From a checkpoint of a small transformer trained on Wikipedia.
Size: MLP 2304 SwiGLU, vocabulary 13250.
Architecture: rotary positions, untied embeddings.
Training: a variant of Muon for these matrices, 1125M tokens, 8584 steps.
MLP neurons of a small language model. Each row is named by its layer, matrix (gate and up: input weights) and neuron, and shows model dimensions 224-351. Each number is 500 + 40 x the weight over its row's rms, rounded and kept within 0 to 999. Numbers have three digits each. A neuron's up and down rows have the sign that makes its largest values positive.
A block is one neuron, or neurons of one layer that tend to fire together. Before each block is what it responds to, as a language model described it from the Wikipedia text at the highest values.

Description: Words and separators in sports and election results tables and athlete bios, such as place in "third place", race, against, played, hold, plus dashes and table pipes.
L2.gate128:516528407509523513521537510471439439550445570527511513524523496525518472505529610493532553518436388526521457517520510541468512586522460510530547485464553544456492498438570493579559443525468513445503491518504461455478542512453547527541551516456404544474448478505504487598479522567462493508474502480515570444558540506448536563519499502462456421477507514503487502571477505478524535469476
L2.up128:541496410520462581475501497505506443514537527583528457505534462534513524454511524434456513519467477475482453502523500581553507553511499615473482516465527564496577617446511448569522519558529515487457468536505469455454536522413515491551459531501468509543456534496482512615414480506523500522474480483533587492507574480469502545445592564444513459554545519528500512577490491544480557479487
L2.gate363:479582480531518492506389563516539487554534461560521512443511518511474431507527576546413531501491492493477432584473477503548558555578505514521464487524506468573596527523482500495461573576470550592469471416487469586400482523463512534472469486596519514516535493426541474440452502534445526458537554540501503540546488580540533518480544545476432531530508445490547452480487499491536561433529
L2.up363:519449432468459570450579483541477440490522551507484468580473535518589567492519470459548546504511475501469548464452493556513452477510498482457493520523422557439423491533497481511505507533450462464548446564455499483536574509477506494529538516510476485490506462490487543538545517447532497529501518471496543438446543473496468480470491487506561479452458565478510462529550482446495523517500
L2.gate584:530466455442635462457538492523496471473490481495488548472505540502519523544522436509445467516501536491504495551492466458512491500473429421474485499566459524506581488471479519469423471524499498456461451500551513528462500554462454466530453453482472539487572566540493551482513489499505525500490513503520525526458529555579528433524476520451474480514497507508492451409571583493501538507527
L2.up584:459524389527485504499479540493541515500560523542539522453522494447477491473470473517502500521525482437461517477517501541535487421526458524493420547476535543484522470501438536441501498515514514493549382507471500561489586489530438441474497509480477511513459471446483493509493457483468470492444525514494508540437493489465526529385478529496532542490436443542464498465447506544471498441456
L2.gate631:509489554378522531513469432534504499470474543497514530481520534574491445522495506505567523454449590419497531589480503510520470462515480535552579503466538510484479439438580528524476508579499482490503528506508489509516490489493493516553463439445482484493523556560458480479451535491512530467440451443579504529456438469509524517561429527441526427495512445480487497479467494545480459479482
L2.up631:579555381545455524480577490536583534547487522561534507442507460505504531510514512417457525537527453504442510485459518466477485507470482555486412491530550523555483475535550423510553420450483541477540499505504572496608546423528507459473439586545468517524495458532490474587491421497456561514496527561478543506520532456535473472539505522554458549504555570504436525517487491480494519479462
L2.gate632:497514468520431496506504587530509468475506530449482498456444490527530435536572528486397529492450460464543457474478494497515480476434455439489521488521591506502539449535525489507451595526544504491511485530507471544497453500352445467505481502516538474556493521494481502486476503527488520471564451435456469518546501549520487522504537544541514474474504479477506507519515465520498460444501
L2.up632:475522491496540505557532546508547570491543576467488512525503449551510522420457461459506549539566449514541468431402485525544448496488461491505475451555537534525502484468491526517489488515492491522554537460433421511519520456539470571554570407496531406510549521500547524430538451479491495489459480537450436526439504439516522493420455416487527495456438437448461521491535458534461501502475
L2.gate920:541557519522587505458508526464533493546430478516544489472453526529525407521468458514445456473473458572497472572504527550496521483429555517457497462478453590460524526475505467495469488557497470529530466499426518526410445554519522490440540555546557539545511524511558511476508504468479430459480571475506554494481507498549508565448425460454470456483547481514529583512478528540536583539527
L2.up920:479576523463491515505445526499524534545498478520596516509514554445491442468413521560437483525463535524495494522524578528519500551502546506484467485473445526519539489480511464416522501512432504483499440518509513524500541506530489547464468496509497489551471492484597489508497546478499520535457594515488546428547550432477539574441419427455463451412510481528529541492449484498447629528468
L2.gate1069:482516465509508562518528498513544425496477483513486519475460484504463515496494546645514510507550522507523508603443527495524453493421488467329502476437518555477474516555516534524459455486513483509521512557476485493415539609417456486415527482467438488571506522488449540503490472546489526472548493425521505537520505591514528514424476564530486516510484503544561478505543484571538427451469
L2.up1069:491482469510486580516534522541536440478501498496489498474487476526461508520486537616505509517559494525484504593454509507575492524420482487421534496444560572463492498544498563521494431477540527515542521540488488516392588615454468521438536491490466498565493513486434572510502481570552564477549500456491519523526506594505509485414466561502476534506452513528562490486517505593493456442495
L2.gate1161:515585519515549567500579535525473477525471465436510561517450460555487423529528489540516482501556545488503495483445453493514505535471574494454436503476436483472533496521478540493512511498575464470492590477521528506487457576513525511468524444508467416486542518491585555542538529548454545462523479504470568465518511492509503480436513498521530455500439554533427459500525486505451449514483
L2.up1161:464487459524509500452521483521473486478494490529470557468523509515507398487439562578600508524540555430471508512510489480559500502528529462466548546478461477463523453477458449550515462494459467541530493505516462500491573502503509513475532464454462520456613504446522506522517455474538535465509521512528501404526528574537455440457548462601569572487510487453513465512478483523486547421503
L2.gate1347:443560462507494490494503552525510554525503434463511546553425396491470542476523504521456491504522451484557476515412489506555510516489503508365350427451496458494469511569534468523494544540468594496492484441469471491473459476501413489450460477503471483582500517586488466481499495521509437502544532434514461562462530491551515529539507587484490479451457516540489473589501532502527665537536
L2.up1347:464518508452467466502528512525481478531531407441503544500436386487486510469555444499433451551571499505537480505489542518527512502520529526351440413407501468466497512570542478527508462545459583460456523468445483504458473484363463503413474529449518520577496556541437458494486518497466457475502522489553474491482549576516520519528458592537499549482438489530521466594462544520496550505530
L2.gate1430:520548443583477481521415548467527457516577533506507398480535499527549565474490513490526484478552555542529485480416541482513553505496503487458431485485524456467502568453511448491509531456472502471441542564548486480502545523518517474528512549536500480530445450476502494505527449522502493525439446470521457514560531530437527538455494586520502507479544405495532486514478526467479558422504
L2.up1430:530525492580453482505404534438604472521551486508483422544569488557543601520511526445482463489561536557534450522448572459469538513475515447479411479517500498497511613480516478491574464491424532503465500517554483455487489499484492505545496557522522466510487447481463469520524490543509468533503435455540460470543515504442519523456506512517491493477532397455520464543482471459463508463526
L2.gate1636:537509468539488533527544496537465509480495507371539474431401530500492468505527456479436506487534497546519512502506526495485485474445508484575464501490471510432454469610521552491463579474509441434496468496510513534517457509435522520501475511546472508586492487538448492484562499565484469425526495406483432526604488506451504496538573533460481496561528563514446479467490457469543481536476
L2.up1636:462470547507518528513489562529547544414513450518457512463486476453487512471460481417524536469410493552485537543495509450495502427495510518497515548413518520536477506530474401535523504484514531479532520536489478516501552480483451469443537512532461449498508574507494432522503513523560491490594498467502493539450516535507485446510541526444578430498511464472492526535431539443504537584456
L2.gate1965:489439467469528521535505495531465429502459469469502523532495485459460568497472541473584464521512506613499496494520455542581433545525534491467514489447439566476492553576504563478396507508563482544541528553472495542492491500503511504485510434587493595505505599451470524504500503489534500523565502493437488537441484510575553419505515512509472472477475526531545454492510467554482528422517
L2.up1965:473531392547523517505440499569513485453542523498430533457519519534453502513463476551511541470400466510545458498481504550486556501535450480507489469416521501544523497573436526492472450527507577498465441508473478577473583490391514530479436472458459509606511520456441484432477499533485478593466447458478537547610506535462551476409470610514546533529496437527533461518481470525484529464469
L2.gate2042:440554512490449526505458473483577446514575479527544467528518482497424421586506533555480505546508498556503496482499486516492440457420472466401547499429501419532513583505452434507498520439568560528476541490479513458527463542364519488515503513545511517473466525543500457478530520531459446521573552489490535497448418527495508506555517538439537541452489504459509555599490455464496538513501
L2.up2042:425530516462450511502496488495573488522558466506509504560508462483474458553516525594471514514457497525565470478528476511463457479389480454399565470433510423540482528499462435517463497437501510548469509555493491480531460538380503475462490446551521493458470545559556504513506568517481452512546500468495537462439422508427457516476508532475522555461479563400479555573510500440533482534496
L2.gate2081:465515485523491420511534482545487491544540521509474472522401522531533535494477472495486491573456544509486486412469539576479494517468546531470464432503495507600518525523432492514458466457540487457517513443478584458551524509556531547505498496589507510461458517474472494566460511499432453539453430499483438498554423529562512458505513489464494457509455468508526518548490503487506590500515
L2.up2081:521455503446513472496496546401507516491572461498453496527544539529561482456473522472455462430529506480519518504528475402510489496559471502440513504479452498454469536506526505510541400452552536518587556558495498509457516498463449511464549515504546544561457467513536524527495525456466522552561462573462436522478541474513540421489449428538485456560419430489525548527502475536518522454544
L2.gate2166:471550518521452463572500572493452485465443538512521527531497572480513513498522442491456573463539410587489545533520532490520452477483524496521462443491441556439570523533471447520477576484552540508561512523538511420514432478425479446505472489558480474538389530410519461539474530526511464497512534482424527525577459470553510528540501465545487435570552591520464471495508511451452460478448
L2.up2166:442526496473491529570537520476412441454452527459530422532510550532506551551519443516483504473474431545452553497521497542528479485490513515491522530515525527492514525538482423481490631463490510482514523503558563425516419468475529500543544518563503506523445513487551475569545557470536473481541542491471545538543472507524516516490541502534515452551472542549485516527500470423477541488497
L2.gate2232:483517527536541475538431518416544537508482566518500532460490506521384527447544476562569464515510497514496544453431481429525501553501547514474483560467477477546529512474557539492403505500543560516517489458540463428499554515488547503520489476505585548501485501552508461476516485549474490459479486535498497459514576448561571494518516477519481522492411476484534518507473505514498506514534
L2.up2232:522528497489500562531474490520519520489472438550513445444562519480471466449500492531496481509576447487506525470459539424499489526510546570473391558523491484443512561540617490410553480525500537548493460510495445495456480478531544423553518461527507514454480516498506529517540549470459492482504554485508482540450529468449538531520484477483471570519484514502504504471516494473498452415463

Description: Final word-piece of a multi-token proper name, mostly surnames in lists or tables, as in B-acon, McKinn-ey, Whart-on, also places like Dres-den.
L3.gate845:483524436478461506505465449546474442452560509539576569491494490508525445525550506528466572462572523529543462514520480484459479497511461492479511522479446479520501471482507577493522475484529537461584442529501565528477453513393460442497468493513450470498539513561497537513498469451495582450509539491515521470530472480513477538450502432401578489556488467598503523515524523439425454471521
L3.up845:484461496471508460599515426462475489514505453514462525497474544456498473557539532501515531536492512493492542515534478491602484445560544514500551594481502506490481494508433532505461541551474491501539543440509528478376441546544452520561471519528501543434460495532510490510516597549436479475501527513585488499536509535514492442454481522483538469512460517416549526539507516459543498504473
L3.gate1122:569516518467456516566483455471496435521465555526521482474473424536521454513499414468495411536455500479514524472517401474461497509640477482545471551451526532421486539429487487537503435525553528519517535555461515411458438458519508445557492494539539524484505492498483537538504510509462501436496535498570488451437452509572528467426542493503568506448443468550581551506516463438485537506519
L3.up1122:495463444568464513505528486499476511475454472515481507547509498479483446481463524527568480472498502496527477513482524500422553463478524510537506505477516439552511487501530496525540498520516476561505555494523507401461538503428455433515424462568507465556554490567463471520517506493508422583516537488542485464534539470493521473417497515474437482476538461538535470460584496450485468456471
L3.gate1401:553456482527452550505488590596450517472455499609462476545553504510516444544504451517461479554530500438480501486517427552462496456519490476491567573533444518540474567455482507577555446497536492492513485550544548574527468554493460440524523553498489573509523501515554477483487567475467518546495513490551489493481484506544560487426534523432513447409473479486498526536509493497473553545428
L3.up1401:558544516539441504514536451468491423471492433494563565458522515467583525460465490562436477469451530566498506560525452530495468530545480537535564493502547582511561535520475554506458547482515481429522460455543503549428446576508522496525497483517520525543537474557451529528466543457498488448568583534474515483506411559600434437508526487525515511506473515513522419501476521416462554517576
L3.gate1421:457520537427485448509467497458407513533487511535451596598540541529452462484461506484500541534504508444516535455563470497491498458492583535532442526431438541525568539494476499600460451564522446464466517536586548494495534487478512540529505424499485472543489592437549479506461564532533519475468510484510455512472489527482480510549447520523565566527474469497487463570496591471495433538482
L3.up1421:480501510549558479468544433473557496492467457522464555452520538488499525581510516453529467511495474541463495525577436440534483536504522538483533514450510484497500465444513516537480539423403539489516541475471513525434477464530538460493520555518495513403546576372518444540427514505492451426548521544516472511410523552508492483548478461520456473477522542408504566496443502459510497547428

Description: Fires on sports words in athlete biographies, league tables and match results, such as football, played, League and hockey, and table separators.
L3.gate772:542540471541483529506516554559496480537456468560527447471568449559463526502436484543505542516496474506493414476421538482521476551467553502492474510423511526500460535515493463496520509496570503405472511491464493504419450456373483479463511476518533579586527524619415491530526511491505476495557519456557456508534511594513562471499525565500493479460477485509524491564503499523509495483467
L3.up772:558473433499507543493422545584569482524581546560498433467451506518493461503485427490511512478522473453524507513494531557540596495475521488505539429476529541570474517534514493508540506502537557528476503500502522468441434528444544451474515513537480527531501486513561497514540469520460463539486563478468527534485579527444472511489466447513474484490481573496507511527592495489402478436492
L3.gate1127:461487508502545524478450465550428471499534437556549472456567463542461575525533469488477476565533517563494404525488577461576509458479516473436511425467560493528469512528490487504502513485508468469503493597465474543514482470411484431468556485525455530524531553502546525494447441543530510467499447451497488498507498542442510455483481573568498522501486472494491521551482471526468501491488
L3.up1127:535487506472552459550400519523466543491587394520540542493508476518463541429532468469454553543528476479534511409489501508520536538499530486470464400502447487539510547499535490513519476472474505449437482531470569442497442502439526459452456568536487486428459485472542468472444436494569407455475585529454481423500494537475491475448468522583537482469464467452539529571540437458458469422402
L3.gate1233:503414438542479578529461465537486453515557513472410527477471449454452577493487502528531509456541547523548468580436586510541539474481523498519489389461472570523548499501434475444559535522445524508469439508476447551491512486393547536509499499448515517605549420468565512437498505519469450470481470452437500580467475481536487515503475528425538472515476493485518519561499467552523467536439
L3.up1233:518518522466500503551498511491528446529571559505508482540501437496522462479405522449505488565489485574503399574475538521527504439546527499497498441450518555527510507479511487449466508436560548549502543446476461445474508513500518527512490469507459541501535530520392505499527557536552488457546505444502504464497535541499504511595499531453474444486486503556502509546539516496452480490410
L3.gate1884:479438440489469496526547440540424454474531534470423561560475533544464449525503548527480439547511476547445484496379452499478535465534521477383524509490518447506405484499532541577476475582516494516445471504468488528484492527377511507481494535521490483506524502568509489503552432495446521503455475512465481418533548507468560471565578468514591486539504566560551462467537512510502537508496
L3.up1884:392510516461477577507457488573487594518578454513480483488440480532454492553539452530499550502537491461547478421446429557483515528540501569508590489455503439491606519543528536555432588521463576497485508539542490529541523518546551516427511522515514547527538529526478476560474462551513502476526528449451519477480502489542488479539492518495541583525493517498490453486493505550447463546554

Description: Score dashes, digits and pipe separators inside sports results and standings tables (e.g., 6–7, 4–0, | 4 |), plus weaker mid-word fragments of unusual names (Aé-re-os, Ans-ari).
L4.gate1898:555533460478562513439559496568501493468447548492501485473483486514435529504497571522551540510572470455449528525549468501439524548483507515504467503515422563459541550494590530539540473541548478508436411507486487391439528552522510508449408497527548534531492539521456441476464570572546520521544477486524532478527420538524495534467500461524560523484458531607514513449548459548507497446587
L4.up1898:594493446476532480507483535502527503532487508516535497488479448494471490420484537420498537503532439479536584494504514544524499518488530517476471543470461540436488423528535474511480372406456523451444471586486494591523477534461554478502473539452480533445550473553459459486512451568535545503499483489548482508469506510464498527543515471529463467546560490534477524509520429519519504482455

Description: Final token completing a multi-part place or institution name, such as Dresden, Mangalore, County, City, View, Groningen; also some surnames like McKay, Ogden.
L4.gate775:504532440501460541497521527502507492444523496527510452491472507516471467560442460516453502438545442498493465458535446454509504520535450446444510466530524514455546516469492538518514510478502476508528535498472471492513501501457535482488471522507445573493562517482512520484516513484462516531462545543507439519549567477528561503522472558469480562461523399512449473488528462575538482459465
L4.up775:435456528550533493542481458488562556486532492530536533477551482530505488517494547480459503515500566624470502594533508513511534453463513554502500485553415526472555531537495467516482498453538500530512549484521452551466475520513461495513544509519559539509493556507475466470537516502542568507492521508527520492440575496599529529506525431516588467517547500548506541540530545430500579498499

Description: Final subword pieces that finish a multi-token word, usually a name or noun right before a comma, period or parenthesis, e.g. Bel-grade, Res-ources, Seychel-les.
L2.gate9:506503471463470490511517455488489418575479493493504512510558490537458575517526501519382485510509451560495525439551550518505457534529552529567487490541545489562437522485541492453456460454482535511489468469487486472585487484446502481509552517454494491551470521545458491530468564530481440523522548478467477500478515477523509512474538478493501434493540422465576488592471476590412541548536
L2.up9:603530506459461541472529537475591500470538435557524495492495520577519448643509530482491417488513437452469529514495481495563451471482555508600469527476467575445514461585591467514441491429435545450444534447508573456481463540530516496479451520573472536506508465546500545514504537443476541502471420555477527541562435482565501430514498493453542494450522460521508562470542452569511494459568
L2.gate121:526470552453532409519505537487480493454540527487495559576431502551448459436480489479423467519572506514488490522433541501506500479437447540471518459446482573479519517519550443492482430485476441435486456486509509527429442498463513480484527492496477494486556462480496519481561540546486525483462519511561493497473514481573535431533409443551549529466510554482475441517573548506513530467470
L2.up121:536459542509451512506489461524487521519466539495481405508530476505490490503486452474476473477477505510489482575584574542556555429468417446443574480532507538451541503497525499499559433543527523519444540478476446526488523423462497513517542484443514475484496531504477443528524509522445551460469534474500527577516572515539557473457488514562464533468521470465548460498547442511447458496518
L2.gate482:504552522500551392559495496492399453478555520490499464484508419523430472536476488526520445566471456489536545478463560543518505528471508458526545468503546569592470533468564542408506523522525502521457493483413456516568479512429486437511494568474496517512454523506464496449449536471444474473506428497516555489550455488475531516405492532462515585579531597487557480544483501516501464480536
L2.up482:492483499441529290538523538482454457435529514439519474481495437551460472517497496488518445559445457522523526482510574542485501567468486514529635468543512540549452486485535570441491500537523534544486476417442418550524520504440531439547448523505519502534488501521501534495477587489479457558477433480530553490501472532507507482416548519457531579600480533466539503489501499481570381440500
L2.gate686:529492606462529510482587506459505516544497492493498537509489546480430444478492549543447486462409557573465492442447496580482518555434500540492523565560525458484448542496531513500486537503480573436500536526476446563487498459468500543501588484561496461510550535508472461485508452550430515496541472452582457483513492486513480451485486484574516481497529543541497554478519561524503547473479
L2.up686:573539508470562481449553518482424548458484458494485531462553491528444485505530506484474513442503489578514508498479513486460472510545456555441516498464468469465489564528493524514498557492516490461520511503456447518469516506501522517532508561549464448493577499457469471429521556564512525494502486549536507571439545519489480527508516538543533523510431544513534528526525517526535469467496
L2.gate825:501490479461436439455522550481474524498533494505466456515485430472518458547495427513522560529504571576514489474567458450464490456482483591406552519478449500521579498448515528493451537535476544518540445593539577473508521585465469526553449450558464544462484487525502535486460530476534531452470556489475449490499505520523528466491470495499539507456492430534527478511531550519491543493533
L2.up825:494477485536527497498518423485466379504515521486539492419523557486528445494478492400501516571522491475493457454547446481492461473551512499539485517455536525429563457510458498447408480517463527377502485445468523540508424546478525475537478511472481541488544475411456481481520529448526483450454455524505501459496487522469564504511520527524535542522442494522506502512561465493499528542451
L2.gate828:502395618417483515493487462504524542466537508472495514502589517514512397431451513530547538495514541498435491476479524617512562522457523393481527525471463400501505501501577527505493478415512520540520478504451506467445441511494486522519498423504498516529541478526498501508490475491568564512522514510480560421505554513440488431532494493476493524583529497504472512523498560417493427481472
L2.up828:506463601483434483489544493487558546542552499432469447477520480509540455421477517545526525479458489504511489526478555526501513505490531417454555497495438462502495492530558539529464489475400539525516478489415498484467529590487550501501506425505477502463576503564480447544443483516507579474500471502514541424500475491515477471538522422508502521536535478514521565529509593424497462483468
L2.gate1116:411442571498531438555567420484508448489528456471488465543509521520547493483490446484557495481461558572477525428481536493467492424539450478419498395548490493529559488466435576546468550541456457542549556514487476525562500574415515581513440453548474535584472509504548442522475554531486483506481484491510475500488503486556527494493523495467470502545484482474411471522461508537513513493500
L2.up1116:504529527491453444505555455482502532511508451526461515473498525542452544507512530450541468551545496464528513499450537462494500531518444493456509493507495559519461466536531496503568562452496494462497542508468512530531379417451474482475444543449467423487464451542465472500553535470491522516451486493527464465508474561530505458451493538469496550443486509520412373543460478487482467485438
L2.gate1136:461523475449431376475509462454506495493434516465507491581492448487529537463448497507505483532535484481527512477454501474464502507494510526377502436462533525506541491480458502484445561557504440528511479451484509540532530519452521578475433499553481533504491459560419493535448490565499557462481473524544461451550418500481524572474555462524504614540540531441443563451487464450459469526486
L2.up1136:484517557461430435446490473474521443499476492532549420565548474502524574515452458452500468544561486487514493462440552480462517513496504472498503470504503535483516465464480507444503560572501467536528461495462536569511482499438502561515475488489477571451463411517466468487457452565519520478547494478542508438551388462501482487487634495511450547504501507460446518473531445467514532526566
L2.gate1243:431500550511474398463459488512594455466526516459551519467482479535489535485499545486521529465455499491526486513550530500537457518499484491482526581472464560590533453473523476484467528529477532536574584460549498498538440543456439478537517453509516473451470515443558531503506496474380464497539560463566482456551429562463476497482440539478492547468555517504489553479501514492485481405512
L2.up1243:493511523521434390491493447506477486475528516477538525475527469484522460471512545488509566517535486437460524521534535506447358500436563534437540546466458524592539448437521497493466530541467525509537586452513504524490434513447478469551499440462507491456482477499529516484526550476468477469489553455529480461589447536507431515518446528519491587456548551557463598463471472482507458468562
L2.gate1461:518447501466481495442554445544493469503479474537464558530500542463555484499542474527530484459509490498513472546537488562467463492560495569497471517495469542482557511503483472500506494430489518487558492407502532554466387519430516486549502513500506490457523487443485462408507546508456530433562488532551461612454554540495525550550455437530374532483438486452467472521514423474559514483481
L2.up1461:510468524467463420468512499542516480467462488516509532523514546507451452549591460526480481496525523566521481558549557515532528493496472563511527537480466550454614516506455541528532532482473538498519531490473555567512447477416539471490500397570508538443570503501496494495459588518490543509509484492588457566463494488481452459533483487510423475512436492519521554515535448447580488449451
L2.gate1579:528590536478513535510513584449460560498513529479486455518534523467580427478474468495567484450516472500579446502443524444479509474550518489476521502483483519545505444465463496477541503512549545509493594455489490500487579551479450492504519486515508502370509488477499446457504467478497513470501464556507478523470499556492511497495418487520437541426501514462485488496567528525544503480533
L2.up1579:508560507469502426485564482458500532501464467512477540556509511511506475447498538512442511486445528485468432552489529503478497473472446444494529457491468542458518430452484455496554553531589443499526571557450598468554511493496561482537496534558498540443557504571543582461506526533542429438532506550478456574462521496475483453504467469523486477490432602521491515585465514484496532490508
L2.gate1629:529479517454502507512543513544514424557451560511494393523515476513441490527521507471583477474492488610404424462483464505523474540487493575476520521514497481391455462547485508535447387405486539488473464489473487503539487480525498562443536503552520518482555581515540516487516462496589524508491466471446446510497563525512471455495515474559487488500482529519483499534555507499475525529477
L2.up1629:543526562499540396535482493475522450528430507539514421507511469511489524477498531470519442476508509613408399492448448546480510496457501493437578533507588566482451485516494502527461495451546524539500475540533491492539555513609520528506539484496536494464529596504522479469510492462585526478486518442479487550494533547495465450534523467505458468482470524528468509512528425502437473465519
L2.gate1689:500507502505545585513481557484496493535519455533443505478551462482469452500524483403559488531450517555574508471480453498539476501509540464527444494494440462549447512448542561510458488472481522527470480495530478520495477514623503522384520547479475435577518506444515592465471509498435449522515490507443476437467481433549553521492555544500523474499537429479502513523509497508540493454449
L2.up1689:508493510542550605521468524529527508506530451590453516476562474516468438519502477414526499517457520592548521459495433497564468491506532495618426521490476486523448520479540559492462485492480578524480442517520550519467470511574525525425491532498481431530521530438544593463494547498430445519476514488470487468484483448579539518493537517492532480473524433505512519519522508472545510419435
L2.gate1786:477496482450503473479500441516491499499556449480514498456540457563486534478508505489479539542509475515433486519558505544504478513564520529517482605591555508493451526516521526509590545541548466481500513484437502513441551448528535509587480525405594478466587506478488477443465546512514514472506510517493547551458465596458508572566533585538476522511492456500493494458478561586496497460451
L2.up1786:471472537500473539500535521510547474529517527522504418486528435591514552527495545484413506586541479426515528513476464546534443510523581491505413579471405463519455492491512524457526478490524449449521519521513516459516536505462494475490499486460506475497580540427519497481504521462524478506499456528535549527485477497580509483510546494484490458501480505477507461567484500542481574504515
L2.gate2104:512491474525522497560511460489523517468467565504477575513490550465501499535471387499457521549453524452454556564426514488459511526520477444511482470454483507485507454535482488494511542493413534457552443460494540470518445476465569470562481502557514448460475466570480513466561548524418553528540522508479440561471545538463507478521466416469432515474580484424433481493518420555469429468581
L2.up2104:441574512517485452468505512454565509479471523479503568497465505470497492498495429552520447556472536510475539539449535456416507518575483507483507493479493500503543522478455595496509558529487535492541493462471469523455530510545502457455489492468498469464531496515541464463534545529456515548550522471569490579474466497500511466495496457525427473456548449463438536490500504486516473433553
L2.gate2222:543519552488520389451494501501507506513492590478512505592589505531500424396457537458396458552463535474506465484481552547513485460499448487500591516517575522484460528501508473595486498493472480545468453521519484505469509553483496497535570487544559495530546483487602467584445490438511488468494467547519487514493477456567507447569597612538544482472496479480501499570540542554547542508481
L2.up2222:501523473477573544481526513467471478520466625467537521571534459501490423418430458529488479551478496481511456550460516497504432516478460558471486522514523570523510544507503513547542472452473547560451480562551476461520543484558521496562497542584575529554522516534511449524454487470469500480492403562526483575478487493489507549572504583574539525537432480479481459509487482526453436455477